{
  "intermediate_size": 512,
  "lr_head": 0.00622,
  "final_lr_fraction": 0.0
}
MLP neurons of a small language model. Each row is named by its layer, matrix (down: output weights) and neuron, and shows model dimensions 0-95. Each number is 500 + 40 x the weight over its row's rms, rounded and kept within 0 to 999. Numbers have three digits each. A neuron's up and down rows have the sign that makes its largest values positive.
Before each neuron's rows, "fires before" lists the tokens most often just after its 100 highest values on Wikipedia text that the model never trained on.

fires before: " |", "ies", "s", "y", "es", "ph"
L9.down372:527455544523427449480528476457517456416553482515461542510510480564568467520512523493451527539465489565463459586435458419447500510481480575470570573486524439469539576494510517547455453444516498489484457511468521468523562442482570542456482570511507468526468489571487497466449538465507470518

fires before: "ed", "ing", "ry", " by", "ement"
L3.down82:391545478487503508546502514459479430545493472566498561541513542459492512524437530549519541501481497487513447446475483502450564533521445495545399505525529480490511510477497498562461487571477468535488602528426523463563494491511538515513532539520437591556470456460510480529456579541560517540

fires before: "ed", " to", "act", "ition", "|---|---|---|---", "|"
L10.down377:492462497522463520540440550547498503507571451533532499459447461486507586486469461574465485507455506550393519504610450516407538506470483449480506481477445506555562460476503497527503549511486477515496512510570501457536476477546524458511431425491476579485560502463431463506484504519537468524

fires before: "ott", "re", "ar", "ient", "ience", "or"
L2.down362:476487479587498488491506566485478526522504544485460510515458508488571512495491507512509484489511449510494433528488476467510502494486513511540489451524505474541512490484482491516444479511495358540421463551471543578523514503571428509457476462553445478500531519569512457529498498491510454528

fires before: "ed", "ent", "ance", "ant", "ated"
L3.down507:431424510518503486475445545510526502566540451426489469486457538468509456512473484496504547428486539509533496575401528469532511548528506501546463471490516477438566481498556497448464461496490442507495493603585512509563493408497556464552512526575511475567450446523474473470492548514477456495

fires before: "er", "ement", "ing", "on", "e"
L11.down383:468503472524529459428510493499484452568519417589559485457524532574448552483435476497439525481521443505556523514475535566434540459501525479560482521545518528443470501599423538526489521479462513510571491442489426471479473477514523406511557503505495516601545528511495524539466494431483506554

fires before: " |", "3", "9", "7"
L2.down481:491502503501513549472404494477514508498469557424509544536556542549492491492502530517544465532590486518482543479525467521502462523509490445554467492537456490455478465459528530544482420497508526512512509466548515469360467547463540492499472547500469448501506464494492457530461499472529476515

fires before: "ended", "ens", "em", "ent", "r", "re"
L6.down491:483527585477502490463447484534487472546531538517457617530520500502498504454595480528449392487481486508462552492508516462519433521523397491542566545564506477506503491506552530490583515541466476429468545527560480476484480528532470533470465492543518537530517431514528540489538555498485545492

fires before: "oin", "x", " to", "iv", "ependent", "am"
L9.down325:513550515574532468492445444482620512525553484500521599521496527523568518529505492423431414456483468546424539493517564488493507496536518484507482464528482532502558477488552516488439529476474421500499579477495544539445505569514573548521567464500484433575475517473495522552548528580471573579

fires before: "ents", "y", "ies", "ed", "ate", "ri"
L10.down1:576498502503423498480507497537487494542489481486412513493485555454549466397496529494520502523496503525488486548536517530498482420520520549518517498489532561517527574452487489465410456507534648531495467516591452473599457441546456495499546535469505534553530436569558509481529513537484466465

fires before: "ern", "el", "els", "d", "ers", "ification"
L2.down201:517534520563535516502542456460529476480537460485471549511550490510531510536543591553518489490471488484497556521464467438513500521469473549498545435488525537522452465529518553472499426532475455486574538481503490564582468547501490538502567460570511472579478499552545523495476458500523491460

fires before: "wn", "ad", "ther", "ok", "ck"
L3.down284:480508526398408427450514536542546416557532467507480469500553487448492568532594465510497481510514495522499495453505488472521505481496491465502496458438472483527481434566472464545474522518528481478507469538460581537502474478540472463488499476486441539503485541524421427453482505553514582503

fires before: "le", "ter", "enn", "orn", "ies", "ar"
L7.down335:527525512503485471545463555524487485491511531478514437540538545523499473500526523559490494535477535498451508540515510411558517479557494494469472487466431531551471467522499521526469534450559577476482507403495518527569504514501552553510495541521542520483464495523475553475519477486578394524

fires before: "ten", "er", "ter", "ing", "ic", "ings"
L3.down424:391510557511466553511447517526497505500564453447482502520518504495453536478563473506490502513463461503481557468474480528520548539460470506453511498533447482523507490418551504554570490468569540519602420473563479478443536507523503503502472524540508506573492509501454543541542513469497454471

fires before: "and", "oup", "ad", "ound", "ace", "ant"
L7.down83:459550456542469481450411528483526497488504511534525476542572510511445577517479561490486529513538442478476542530491529520463500508463526509472411485492499516564464523547435489509536534470487463502434516509417529519468516489435536513497534579452510446408489499526581527527567514537515535547